Weights of a small GPT-style language model, trained from scratch on English Wikipedia.
Size: 16 layers, width 320.
Architecture: biases, tied embeddings.
Training: a variant of Adam for these matrices, 540M tokens, 8240 steps.
MLP neurons of a small language model. Each row is named by its layer, matrix (up: input weights) and neuron, and shows model dimensions 0-127. Each number is 500 + 25 x the weight over its row's rms, rounded and kept within 0 to 999. Numbers have three digits each.
A block is one neuron, or neurons of one layer that tend to fire together. Before each block is what it responds to, as a language model described it from the Wikipedia text at the highest values.

Responds to: Table cell starts
L7.up518:518527503488504478500517502480486538565498482515534513518466466522523457487523486557467484499486470518481475504492509502478528507459500488546484485495510512468508522476477528481517540512465490536513502515432476501506474523459467529552494453477482466460513540494523495483489541525500526487524476512488474463485505510487531516516452540519466489481484498557515511474507505471539488512517
L7.up571:517505482518506481512551513495497553532503504514548537503500501522498475481538466551509490501493464487522531465510514501486513495512542469498516539497491533474489489461468550498506457506478517500515503492480519500524485526492474519486502495489508484517481493497518549492493503489476535458474492521496477470483444494488507493507533534501469473527508478545503476485523501493533452550454
L7.up739:512504496511520471502532487514464505470497519521514522478523500470519506511516517546478489487495482444530513455504502504515518499510521515488516521492458503463475521479481527475518495518470415517497481510489480492491473535473495554519516466507473486527426493538534463496458456529451505503472514511482478471527511515513511489545485523496503506496506477519531494461510510523501500571525
L7.up1129:485484473479533475508532503529488527554478500536590567462531510505490460471558500541482496483468506472502503484495523498507515528527514520526460512487484491481502492502525530486492476486493486479487493492456514478511490517503498530501514484479518495521490514540504500463459508484457501488479456468465460514511488491497460520532533495541496483503526511511533511437520497504549495548493

Responds to: Date and era endings
L4.up420:512521525467499498502500516481453467519512494479498511490498476446505496488475477553511534483491532489514500513520511562502494500533486491475519485472469504490503511525508488522480491559426453488529474433490491532489432516500509497506502511497478506516490479483544526485511505507516514483514449482506508527482462490505492511517529440479514507523491491497483502499503506480504546503538
L4.up536:470489498487509493518486514477494497488486505516487516519482493479505493510513495557500496480503479493546490509520502534490498479518499533487460494456522512490485477502526486519505447504464517541527523488464511473525450544519546503483495504495499565510483476528507538519543484529508489510507466498514538493493464511512504466522518483465504477500454474499500454500497496530500502506491

Responds to: Mid-word vowel-consonant pieces
L4.up446:493528516493480526500489512549485501523492497497508511496520523470496445475519493528527483526492481512466469512475475504468495547495515515448498521502493529482454447499491526471489493505470473523440448466478518472475509503474492517469475518505524447502468538538527530512511501523520541499491498474501470466516504501480480488496505501487494477508506484495520496562505492504525491527435
L4.up869:515471497538494467517492493504508493481518521540482498505491507476522517469537514500507473553495512526455504553476436500483513505494481498456477478495471577478506465474478524468457513482473494536490457473523569487490501498543468497526525473489515530510490549511524527493506488504507519460474503452496475509494537482516448487487479513444471480555518486515510483522483502489530480519501

Responds to: Space before table numbers
L3.up31:491502491509469511533510503448500502488484482518503462519499504506537509512496492537493509536462517539485482461483445514505481476519477508512489498479522518478489514515511559507499507509513528496493488540499498523536465489516476468498506520521514495464452509510510438485478474472463505486511483509514515532496492481480467475499504488540486501474499463548508472500529464441494539514488
L3.up143:500536493447520477523505510490506508536484500462489522507489479465531525484504511551487530486463488531485505520508493540476498430481539505463466487478453549478492501488457530482512501496486509479498515501504493537508469521479478486516500523473493517486525492497502465536506489454529528513473466493489475463507460460455462479482542486547490525520474478514482485522506529490487537515537
L3.up241:500508492514503523483498523532473502557512496489535528452498480489501475503478488525510506485482505516491473493520500506496533484502503486507533499484505524529524510471496530486473539512491524496543504468510464485562521495480486477515512501509473472486510484546509502538509496485460517460478488532485491471519493509444459474492468523482462494520496436551501483528499519485482508493546
L3.up640:516520506525496521494493472527498469505459512493509531483510502533480535506496510521484526455491515518539506457501459546518528504475497511456512495460487550532526516494479518435459487501479505525501458521516492508557518465464483493499518512509504498515464472529491491508448495512484531499484515485526517502471450512523469509506504502464462488525523479498516463523483522486471527485501
L3.up671:499477536524513488493521482517451487505508483521506499513499521480567496507526532521480513508476479530498481540528484510560495456469505477534518514520511511474451516504485564510512557517500456485507505436461491484516476460524464483502498526478487510483471525544506468523483518507499473443456488469476443484520505477495461520480493493502498510515546466558517483485494523476490495488521
L3.up768:545497503508522454498505499497532490474483531509480507484505464493522504438523496538485472493509504517478517515503524492512485470489529482508506467501505508553529528537503501478521520541497479478516479479522511486506507501512520510496504547463539474495478551522504481481481494515511533496458501456538496506509493483499497550517494494539521523537498482544492495510449492459523521489481
L3.up974:487479540520524546493502542500479501552460516536524489485520476453524479478541528540459481455476490493489492515565524489497512491466491489514519487473522494473454518522494520489499531550459484475496477465528498501498488487529472512521511504538513486491454519533506490503472497514505485481506512469504489501536527482485531490492468498504489513436500464549482506503469466474504549520465
L3.up1125:462486535517499510516543499505481503524541493528464508512483528511534483463519518502504500481518527467458486486576504504529494493510534505524482464504501509504515536509516544509540542502504480476488516533487499502494474520480463546560493483507457517484518525525496526497465490518497526434499511518501448497498443502476507509459442544477467491513492445574541478492518470488520483476537

Responds to: Date range connectors
L4.up206:489530465541498524495531477468431514476516477530509514492455506513525483473489512522493477557514484538503492481480510507534500554520539485508480473549502519490495483496470532463497518543511473466476511469439508497519492496490482483492483455468471478480527491553498520490522486482507521494515497476501550510502482487516514488505522465520521538462535467506507515514530544508496543480531
L4.up579:512492472536508473503495505517496472510503489452496509509486473486521483472514468554522487443508487489549485472494508503522515539510525521558535489488516487502497477520521496479506539543467536479493466465489536458502487478506516497520502483524507503510543485481514513498530531509512548505480499487525507547473520466488527483516518481494486498526575470473504521511491504472570509501501

Responds to: Year digits in recent dates
L3.up216:522518519548472488531522540512521525475499483517458526504502515471470519491497496492519463495450496491557452459512496489504500517512447500460534502515491438517545467450492473486514472541493521477497492508539517509502475471453491521468503515459517528489484506488513487496483498485471518470467495476518438487510482504511535475543491455498530509466469463515505467538476463499477531538483
L3.up798:498477532516461502486575496475510580505500519510448506474513457459518518514513508527491496536480500502521445480502511529484486477478504505444447528530525515472486504503500523489517480522493508479494529493480505515487500502475484530474506455476504487506464542476555491486465496508522496506495544462507440493522495507490521508494482500460509493510510487568542507488514501516474451494497
L3.up802:505474558472475557510496494478515506456475476481493519487491523469530537492536492512527488522471526519513454486486464452500518486475496468534505538503513422512546491496492507462497503546514506449495477508483480507531483525466483515509495519468496538484510472531519484518526527481507494462512491472510460554477492480488524547504492560485491504498452498517497518451496512533493517548525
L3.up921:484504519524449532522518519492485532484466496514434515532482498443488498497499490530489473511474485490548502491486536471483500504499466445503520470493520447517494492515495494512483487526489478483476513515524483484516475497507493517524535489502511540455529497444496489475503522557487492465491492441527452483517454510507534480489478474494471523492453478522512510494494473501498507481496
L3.up1097:542478548584461507518488473490505507516484454489488539514498525538537559528516530527508454512472482483523528471573470516529509489483514527453524501483464536520509502523487543463493512547469475498494448482489523500531456512517510498485436494461507524504497481518512505472547476508495482481503475502511489540491508478512488496450508541495520488479476477523497513479509531501494507533547
L3.up1133:536475515488462495523505473477525501493475508519491522468525509488537525515529502545510461482502530476522480482488520482492468492513483484461476546477500540502509487478524497421493539534466507481471488450485497472536496507502474493449506484467480508523458512490478462519526454501505506485456512474518488542531509513499518547469525490522479501484473483513516466529468550482532541529475
L3.up1163:501477495457504495456492480501486503528525568542489523509510518501534513490508505504478485485492527474509471501530510539479491545494516494556470530517468503515529488516471554464512515538477511495509483487501509476539487479477469522457473527484514470488514521514514505507509448492537510475467485508493520508488503490489502595465492522495476517535539498482522513518533523479491529518465
L3.up1209:501466515458474542473499523475490452486476526514505535526486521497503474519500474508495505495510536471452451507513493496540490480482532492461510503475471475511501530537458561499486496528483543506500462458515507489512496460472458511460483513484466490518500489543507471486519492489511482473488517463500491492459515492500490493474488474495485527491517487551454503520500480528519494528500

Responds to: Year final digit
L4.up645:508500515494499521489486450478486513504513490517448521489495485487554515496498532564493473531485507533501499495521543496519510509518475480488485531494501482498536511499529496454550497566497499554508482462471483522486493502514496490454472446507483533528534505504519498491507502489518499504479548460471461516513524486485514509495495526486510514514502482462504469478521528521524517513511
L4.up691:492488547514509492474474515509513459494482465518514469504495494476511519519503490528518530496493500544512478479479486535478516524505462512487485493501485499495521448487475492514464508517495535499507510508479498481483503514498531508525493479520519511501486501508512531490482536487514518459515516452510450482466461508478424499450509508510476510518504485550540512496468502486469546516515

Responds to: Year-range en dashes
L7.up697:491539460484472542523513486527483507512507480501504508484511526533504519433504546533518460501493510485484503496488497498501547469540501490491493501537508496535480531489518529503488476512514498501480491501505507490580443497483495536489526452509475489469521457501511541477436526474500514504498490522469506497554466496482456527497518518540482500512472482515532487473465530474522487498504
L7.up751:510544493511469517487521521489456481490546498504452488501464517515532523446511523546493465510521484463496480478512514506502479523520481457513495491460474524498475494577519499515500533495515474489512476500538533523555502514486478538490505438490450505465495520521517486497459488495469517500474491493494481519548500508499492526493487509515487470502515457528534534474507512467509490534460
L7.up894:478453495455466482516460505492501501484530528512442504520510476494537472490482536535510534541498523498456480511493508465508529497546489479477448522490541546487465509520524532505464515498509508497480467479515528518519448520490513510472468461494492513475479484482522508480490507501467481474491490494497491456503494480440472512504509456473514504503518455509563488534488549477524515506484
L7.up1003:514554523530512493506474474506486489492502470517508533522523470469526517470503508551503461536498521483524472468478458547504549446508497446481541502491505554530519518492463513509495504488504485482507466487490499506498496509485515522492487465470454449450471534510522490466466498507466539470519488499482499476480490495479503510470519481548480481515542504508525507493516514496506502488439

Responds to: Mid-word pieces of foreign names
L7.up166:488498508518540493477483507535509475496512529495487457468506489462510471529494520470509506466496457494479526491488500467545465496567520501484520533483503503484489503525531538513482494476505475513452491450451559506488467538534509452491517504514492499483483494499540505462504469501514463509508482488498499468483459502488518556494515490526481515446505507508466498564506514460481496536466
L7.up471:496523505533466493523480471535520519462518532496491440529525517477524512504490476513487504535471480502497492475460531493497479513493488456462493512526493487479449499522459569519491489512490470541486482471487534513484473510521471483478511485490489515501484496530545504502513471487513468508512502475495489489531497503486496481486525504525512460527574529492521519553534503467500538506512
L7.up753:501498509552475482466502512477494513493504500520554519518549522506555490507526437486513516512529501520503502493529527504500495515503492524460502534538499497472491458530494554492514529506500436530485497445477531529465510563546484480515458457473495531504454523478507476534499480516474503498475484529495462462467511478489559533505494479499523503467507488549458502536536493507502520525473
L7.up1070:530483489484487496524495511481528521497465479557478457490498496538513465538515501494537465538463498518497434533478499470513495548490525540484503513579507537511469470515534507498490505498511450488478472467423489507477511521550479458520495521515515512553506514497522486448545512504479464481526503488515512516517521491460518501511492519514500473500527517496515504490506513473498523556526

Responds to: Academic career prepositions
L3.up140:530464512452472487467528486455522501486554526464482516511519461473518507469478497549499478493552504482513489531496458481514536490537484534515484484504542491485522508503465488497521479505504514470488498504472500500532479494548483485462525487522504527563489506536531454472527511454531514486465474508503525493499452500474482541459496538476437501496468461524496500532493514509464502513514
L3.up164:469506522538499492563432461484486482475512504509476517482467481494545519517505511524515494526492497493492492504513496495523457546473513498503481546507512546500476515506508484501471506499463487513501462521505502540540498573524478494490467479491508507500500501520512514440504505536490513520513467505548499502549489476486493523467541554539506512501513507518541472523493523472508498521475
L3.up342:544497508480485495520515501492522519540477546504518500489499526499523547407526473487475468487480500457486515538487444466488509474494550503463516473503527506501501486497468485440495460519459522481479458485475525495510502492523497480457524520479485469541487516510513502471518524462527529474472514473555511530508512474499499471435554546482494547519512445478503469497468500516524531510471
L3.up430:504485500498529476505510498492486508516525531531486486527472536473516471479501502496490488481487481481488468517493450494530489513507500509491521553523472519469524476523454516490479508514501516488469477500510514507494501479534460512441493518470464509526526518480503541480503527472486549489456494509531494529526502480481510496494555545502511548512560485483473499522486544464497512500473
L3.up806:520467505500512488478501449540506479500488515483478508528532465483504513507503519499478484465516497478485523513487485510535468491543494533519502493499465515496531470563462503529496480513445504500463474485519524482537499466477475501434512528452503504502496505533515527487498472493539452487467471493516497531494482506525503509429511558508499491532523528507522470512483545481522521523510
L3.up808:533510547481487506479548541510493562527486510489515524484510517487509516440533490516467523475523491473524509523473517517516496500531521535449494521498440534476504480518525532520506531494490524502492482518493495493512519509505480473435512496532506461528502493569500507472520481465510527463482510485477484464528491495509490483456523469523451449527540473509518473488476559487531534505434
L3.up872:524501471496511496512493486537488471520475499511486475502537499438527492476498464527479464483494475502491515503477501483496511479480499478462525498475500481544471493504462496459510455522440534513507495470486486546525512515545549525459537467513488515497499504515482508464473521451509488509491540514532495512566490489525525500451536496505516499494490546492519495504486528443525557505515
L3.up1215:509479482493506485518497526474468502511525459519486505532535460492522517449487523553531494490506489466457515505505479540485493486516512492492486498534529534504508470470515471514506516474480482482509491518525511517513509556515521477479507521505492537498513482502532487503537526492491512487488488471515487515549509502489506504456497533535528514458493496508481477543484515531548511511503

Responds to: Work and plural nouns
L4.up125:512530492483510484461520515516461545494482495518532503517496534473468523494515488528493511512486503474507516529514519511491510480498550493485474483496508512491509485499525508502491445494488500512479488490497471440509532505465490496451549528470492495514481515535496523421526488485487510510478519508477504494497459478471494484473519528507478476545543497516507479506483497468540490469481
L4.up545:545504470491523483481517526510514516508522527499564516553536511509470502467514479528483473491511518511463532517465506462531504475451502534459449538477499499510505510494468508472464462492460494483480457498480536482511479515536510481440522493489462532484507491480531533421502537491516513512466483529529539520530480493494496480489543515508486488539486492510536470552527512479488510490475

Responds to: Clause-initial subject tokens
L7.up267:476491563455457494500501502512505532476500531530524486531519487488507469533512478518500532468530504489515502505516540462477496523545502514523520517530509499471490477505547476517532500504478493478506513500489577481539490501540470524521495504506477502540479511545532493491499529473509485498500501474478481483511490483516488484490528511433504497498507481475491523500483496501530523545438
L7.up560:461479512515501500510501426484471528471513511512508488543466509468522475483517512546510493518521515528515508559514479475541479526481490508524483547475493551467488502508490525491526513540486499484485445495533513524508486518516515525450513504510503511534474476544493488465449523482483501505490541502465492482548511456508540524487540529482475455564557497491507477509512521485512514507501
L7.up720:514479483523496482502492452481506509506491529493478529474496533492502479521515499514454529521561521496507548490521493506477502501523485488479481569506424509483516487511498521513498554515511518475502492513522539509496489495492478480491527548480501511518518534499510524537522507467460502521470515450502498476542496483547522476525518483450437491493489490517545505511480482484494466500530
L7.up838:523497530529495503495473448481460523497505524512526516464492526489501505506504524570471522533546531491498519477497489508483502493548524483521475480503487526490512484494502497478481502491501545520495502531488526489519462506470430514459509516472427510506514523507515488534485499490479501517494549439459474428537473489515536504542550474515444480513500522512526503444507488444503470553514

Responds to: Noun after ordinal
L3.up399:496499511492524481513537511503517530510492486498499494502514504484514509510513501538505545519487422505483519476537521497476510505488521491481507458476496507512477493567485558469525532465508549482472489499502497528557458493539520449493519469472500494466550546489480538505537462461430520506494486498479501493497481461468496489511478492501469514463505466525487470482493523487509539560510
L3.up854:448482484564543501511482495500489480469488470497499539488505494505499562524526537541541503529483487511505485466527473531483497492501470486529520506507523518508512508492491560438498527512482538553484515473497511518504489482503476467450494498460520542514486483476515542512523466521493490502500502457463484544541490471486447488507527512472479508513471502539490458505499558498515521546480
L3.up887:493496509493477469479523527435466501549544523522506570523500490533523495509516512518519506543498537518478496485520495550542482508513472476469462473486497505511478477489488479512516509519495510456531481510504524514514452495453506482536573479484520529504486524554562487485532465499405495484467520480535491495504512482440484468481483489495457525503478477546507460532472546477524510530502
L3.up945:478491460470500503496497480493504523477512489487502491498477538509486502480468520520516503519468471479551507477512504523486551556513490468490475502458546524523484503463528523493495494509481563520500499495496484530536487478503508483496515481528497471544509483503512467506481497475545513501474552528493476481536454479502481486506520503503437500567490495533489470471487518496518525546551
L3.up966:513505526491514475470483484472513499497477496484480576521509510470509537528474485483538493505501482491496497455505453521498515527503528505521475499529514502484497484479459513492481526520521524474501481511507508490573495484527519465478518532480502495532511521454528546454486504496473476458515505497518470482494487451517485517497533475496441520497498510522514479469480494503500521550499
L3.up1029:482480530478451522484515528463475546499488485475524477496504541496472529523491523506490506503458513478491498502488491528515509536454503480525483464512516465451480543513503535472492455472488517484492512519453510499538479509477449459532510507510503515457502507484496471496531471513454464481474493523482473514523503520487486486481467495513417511505478507535523459480497502529526504514487
L3.up1071:501521523502466535509518486468511512497527480466478558505494509481517504496473522494472491526536472508488495522487465508501519533510467484511506498502499471529489539529482524464495512522492545465521510552496514495501484454486495480521518499448497500507518526474528499514519434494448475498486501459530502539527452505494495508487487502484440524497504472500505498447459566557483486539522
L3.up1140:495474522496454502533516494512487500542487517514497484520502524480514482482498495509538485495454528496477481465444513483465551508532479489519480489486498565505476516484493525502482502533504470455501512495500495461541479536499511499499491506515533534458537529480552487471491453511465512525479471475474488502534453447507483535496491535475459494522503469509524472506496511465543485518487

Responds to: Digits inside numbers
L7.up561:494463521490481455511536536476499504542532480508478498477474508504518485507506519537478494534503493469459507502491528519514433511500547535509455489493516520472520495482472471503465483472492520517484529496483518512540488488498485472474536541498463476498498520519572498460477481518527507482499519482486517531505514488510502523489480489497484504512494495493502502489479469488509474476511
L7.up749:482539496485506469446515487547477531508507500480488478536521493537504490521484497514512522521504458496497465531538510542467481507500514487495452487498459498508460482498461514488474502504481492514488489540506513523501455518496468510497509514477529509521486550499519521486516487482539502500508468507436499486481492513481521570504502475451503498533556466476478465536525547444502477492500
L7.up1055:464500509484472495562566507497454517474493503489554459508487515476531499476516488489474542479471468511509511523474515513502523542522528522471456483482483522488471477528527523466519509522490466477494488452469520525505499491506495464507512558490503459577468495530500488451493513465502458524518528472463473505528501455534484522481519483521509540497523543506499495520488483515514535527501
L7.up1194:513465520517532543511512495453483498466554485495531505501530517490503494473539506508466530477432492510455505474512508537503491474519520514501525465473506467460491451512494482475476499565492524513473487496490486518554438514545481487480536531502475469475510502535513517516493519461544483477503482471468498509513501480455511443484493459524463500526492503531556460507502495483512489508528

Responds to: Age and ag- tokens
L4.up25:479494482477490472513474484464489475502495468470533486493519530475515483516528496512559474463499476540478490534525542531516500437473514482506488480514515500499514515468505501512479545495476532552464479480519510492490526476515541486493491523505513541510502537520504505529510521467532497494486472496489531519516531497527476506495514529504496505502527489515483495507496481503513500503474
L4.up423:489540511498482473506482487495481508479512497533541514526496499505509508544534477510458488500530515482507461504492505494524526506505497536475505498523462461503528514486503542555528513524510430521479485480538487473487509540498513458496457440487493543491492498532516473518498530498501528468443516511511519533497512491493482509473486508528504470530511498523508510553519496516488486520484

Responds to: Range dash after numbers
L3.up145:507509523480510451564496511475442521504506480491514524472493507528553503499533487496502483547486485535528492503516482540543500484467481460507490501525490505521432522469484519492476507524471521485507519470489509490528490486505503471544491474514500480503486489510520474524508547447521525460520532536493482504557488503519494485460491520521464539502529529495536463494452508488515468512456
L3.up264:486514505488468490458531488445475538482494485479478483492473530504529481490532488511520541496530454499505474502468487522490532468547539502486517500529500498446476502512484527447449454489521475443471477488456506457495533535464516490474524495512505503503515499516506482563521525502471472515513497484518474508505514503494504477511529498496483504495504471524538472539528542509504490490464
L3.up577:496526503510512466536518495498450535506519500495482518507486525481559502458537507516523463529545530513524516497512518512484501483512507475538494534512521514553486493431509527487474516507475544486521494478487510528508498497479481481507480459511456476500510519462481495473541468463508513466442544469445461479543465500494489533485471505495468480539475470534515496472474486488535468538458
L3.up738:498529466502494480490498507464451496519533503501517484484527537491514460520501482523503490512459496514487503508508508518511563476524502492506483500524524501485474480491487521509481495531519574469530502512496518524452498484493513484523513487490463516526488515522526473530506562466503480495512536502468499518538472510451462456512488535529484522459543475507520459483575479481537472515500
L3.up863:539467472509491516520471506513480504505532525502512501467485519506526541450494466529509486538469539492506485493481493488502474477494481518497455502527460495517491489501492538511490516520518524476499529516499509474502525513483480504501548496474516543511514548497488478505471525453505539500475496449501525539529437503492478483509508522498483472484533481529496509463508463466523535519493
L3.up864:528472503462516490513528499453469519529511496501503460459524503507530515443542498501516455518502526452538483478479476527544511473504525476517518520502525483504476495477488519456484469507467498511502494491468485514472506492526468464461518501491495484467533528517484471525480524474490528512481512472514467490504506496508522500470511481499492476474501461523517459536512504490546494471450
L3.up969:505481541467531476465521517503473514514496510474535483496486498495515534483516504560506504496520500481489501508534530527503489556476476512478512507505504507525437499499511519506503514545505484479492508537507509491470487532475518493530503525495521503517484538520498511510426507531512533510498491485460460485484435496509484522487499488506478481504509469535487481480460511490539510466501
L3.up1014:530478471519490515541459464475510481487507482511475550462504496549513515512533528543513476510491498511472492434480476434521479523450530524482489478536509525486554514472476484486524561487523462526516522489494491507490516520496480503493458488532464523510474497492522520485496547491510528466484536499527482501527502500476484455518470485479504486528490496503500517483475469492513552521501

Responds to: Mid-word name fragments
L3.up80:499467523498493494511508478498518467538499502503419524505521442486534523477510495516505529536480458513507496463493485486489500475528487562503491497528474520479460485521474511521536521480485504515504466521496497504505530494518533465513499549474481466487533554528510511475458486477512521488446511471491481511538483489494517544478512499526523534491500506481533468507470486491512503488487
L3.up126:475489482534491458481508490486485515480521499501469489514529492455497533515528501486480491519482485530467482522531488525466530488519500481508497498525491519442453467521464520500459492512493475539448473541482492519483501507518493492481504514496532488508502546544551550488530520518537505509497466510468490474502502495438479465475527482505506501508542510517523424551493482483512487519501
L3.up275:544517499504488525466446535527475474465535529497511510506485525494499484472518452532485525530528507488464493510521483505507565495501457520477512518516506536506442495494463582524522477511504482467484478493491532536532501512488491513472529460460521505538527529527511472487456452488501505526523516488499498502520488490502486476486517425467474489522480510512539514484492488496510548525523
L3.up340:475468498494484505492464522503478516483547518548479495480483494468500514475486509525489517526494501503521498460484525486486524516506493514508466563509505527502481497482530548554479463536521518450512439515485513542511501488511504520484538484473486501532503539515505472452518517502472479478519485474475507502498467497457554492519519466541518472497505478500531469478532543510446543518489
L3.up876:512493487544533513535531495498451515485495559530455529515512469496526482459496527481475545500485480555504510489448489462482457478526543511491531510524431486491477531526491460480458479508474456583518463463491470470519503481509497488475517495495540478529484511500506526502515503510505494478473511486555508495467520511458486476481484481551536511487529515506478475508497497499500508505466
L3.up892:530500497489450486522550504513436473484495534562445526533476477504488514533529512505500511526532483500476490493466477478533499558550505526503507549509491551474458541545493521510542480521450473476453478484485487469486506477510493489489461485462549473513539538532526477476475510467522506496508528532500485517482527481492508501498535420489497477505517502537544471502472467494521532514455
L3.up924:493499504470447532532531501505507488508501541517450574509462504507495530517513507497481521503473459508446500504477493456513525518539488498506501523550519500451510519497498561504523464500519508488442475469507526469536530484467511484513553458491480487510523507482511465535492534475519489518490516468449461508457496495476489487493535449504499496494528501517529524500481469508484500557457
L3.up1201:501493512516457497471521516503500506513521531496461469500535465548508505524511512509484521508492487449497519459465496521529519538507465527430467525512532487472484469515482526497510489502496501497496495476479571477483526540528491453497491478464511468470515515480526469535528513478501490497495526455502509519487505480476518544486504471514520524485476497500482482497499486498537505532506

Responds to: Compound modifier onset
L7.up201:534447557518505470511491477523476472500512523497467552488498512494479511502485510552556508533485537514505495433478486478510521509526508525496501533511480513492481493508547508466440498494477509430473467487523459539520474503514507522512521509465509510455505503516506513529477463510468502504492474546475466525572509472461504552451508498519491438471483474511459453502477557490539536537525
L7.up754:488481470496504510465522481451488483469499507552506526498479501483517448486468502477513549551525502505555480495501474482510512553540560475485517510540507463486527526554498513485462496512478496533508507464484533479554511524472485511484471490498522480488455469515511531498476483493497524514550520484477502495509489513451492501501486525479461477493525481524457508491532484464489503511428
L7.up1167:517495463559509531490512467511482534460449490523464465518490484455540511488511503523516472538482495485477507505461488514501487489523494525458475482494467559447510486488476526470506469514477508521502481478498501488553456527509486501455505507498470491497468488522515482457488475515503507481518512478469508526491513508527486519525472459548547512497508528508461503496493505484470496531483
L7.up1192:525469522544484526527508440473488493514477489523493555520492531489522507478460510508528514533451518522489483464504471504494556523515507496494464511520483522461502452487508518451464487486473522505459432450454481528564461530529453527497464485511479477507512527506528512540498511496508511480527528534533507491490500489473528512491511464551480483519580437523470496449487530472517505500498

Responds to: Date parts before year
L4.up826:477501527504424473514521504494454482529544479474512496515483543501473484512512506526500548480485546526462457484523528486492488534527517479479459533455503504447490506507495476516506472562508523482498485431478533513527481495500510487514539509497561505556436528490530512509483500521447567499471518507512526516507499499464478461495527509502491480514475456486485520544484523505498501534492
L4.up1182:502504511495484480546506550457445522498542456478501500539505491497489471477483540543493523466476532505512484497507506536522523485536498488469513489491515526459475481507477463522453460526503490499539487500500464487495483526478514442523476454495545478524469520534533465487535527481511479499504479520446475478470493496475467482461520508501493474512528501509475487501494522511514501519471

Responds to: Predictable phrase-continuation tokens
L3.up63:514501521534487521499519474509527476519485490526506478529566478497514499491492530551517471504447521473484527485516493478504480503466500481491471521489479488492524528519556492492501510509477528499506496494523458522498535536549500507480465480493440506527505500493500522497540499512486530543500491523495531522519455472482483509539479499513519460453521475506490496496458504481538535512494
L3.up84:516508531518514497468490463484450489500496496481499501493514470488494477502501553493518495483529490512460488506504462495500487527524514449534496545534526479514526455452506489483475500515514542494505504507488467564512510518520504475488500528513475523497451502488530488468502528506497490539488498545483512491505485513472520464490534518536508494509507443518491484584503525485552526516454
L3.up274:515439527529479445496569523501479509494506482517519501453461512556503536474502472518533500458478501489507455480483530509461488523507497486501552495499500527476532458509483533495516445562510529480460429537489507473496481514513499463494501485477523539496473493496538495485505490507476547518480495522525471516458495458467509514469534512519508498502491487533490487524479458502559508533508
L3.up356:514504492515494466526502470466491519516473514491489498471531502456485533456527533524504468488480523487508506463527508538490478459497476512536517519538502488455456477448508462495473480505487547488500459494509510514510505533542526485527496518477493511552490528468519468507542467473500508514461503496467499537482502492461494494486523485495482482499492480523471506508495467510504488531471
L3.up478:532514502546512561525517460513541489515468490492530534486495449509506517457479542540553496507499508487506514469505477473463512522500494477515481468521517535511499494498516485476480521489511500518500493477519508539516527495537443482486497537510472508499515486485494534531544459514447515490475532519477490541505479504516450526461545500527503456494496454511509526501475504458495542495549
L3.up736:509528480569507502515508502521509487495503504495516540518529478510525527500517495489515497479527474500492459472533473524475475533519511489512528532550466516500480494478515509509478508550479514499479497513502513550466516492489511454504505501472502540493477515478515519470535450476480552523477538496499499530488508503499484487452498470478538449481506486513468528486444485509520504487454
L3.up963:492513536479506509561498480453475489494503531488481473542502519536519528503536514477526472517493527527471475464482500513479523466468503430536495546501523517484499493488465496484505487507484522526493491485485501577528475531553505519487489512511526553508489526485510517488484476536546524509492537504497469510511527483492538516469527511477509486506517499525485509521487469507515522494506
L3.up1237:492513539526508498499493476487518508511446479505507478484546524504522497497560499500530480485488481496543501473480471476503504449465508479537505504518507439472515486500511468496456521492479480538507505500502475522519484552571484486518495514489534505562463474489520534495463515538441491510465496479497494479505499496492523520491462538517506525489466536504505461490515486482530490538530

Responds to: Structured field and column labels
L7.up1:524498499523470522513498445458516502542493474487516543496525516507527527534567485500520493538526508468472512491483497500526481422479492480509459529510510462492508479517501514470507509521474502533503518505510524529518479495566525490498477479491497497463509546471514537490514505447491488476518491517527544507491494472476484508485490458522495447488432500541471479528489525482494520508551
L7.up219:510469525528453519478521505486470512494523491478494519486542520531462504485527490509507543525524550447464493490532478506489501484533480494505474513494498480485500471501525534516465487531494499470519542518527507498540476533525445452499476519472474502457487486469493499511503555529527483478482498487520506502481474483496510491483505512461470477538461460551503470474503477461519489510463
L7.up469:503506535527474484482520480494495483530527485489486522500465484458524502511511571519511441490464471493483509508518511517463518456520521533493512507489557485492514464504452515538512451479492472495482499493464540510507491488513516501525502521474507546474539486508558521515529480555481484513460506468497495479546503492481489494497522518541514515485499513504496482515475486469504502508482
L7.up1223:484506501532511562491519489479521477500499464480486543518499483524526532542528535516481503499486483496510497491518462506500538484480479483524481490506472463467487515521529477489499515530489481508488508499497515539526480489528566492535480497456517485489502512532511552515520508544484492520485453492482486492529499466478480520477487508441479493489482515494498502475509537502535515540524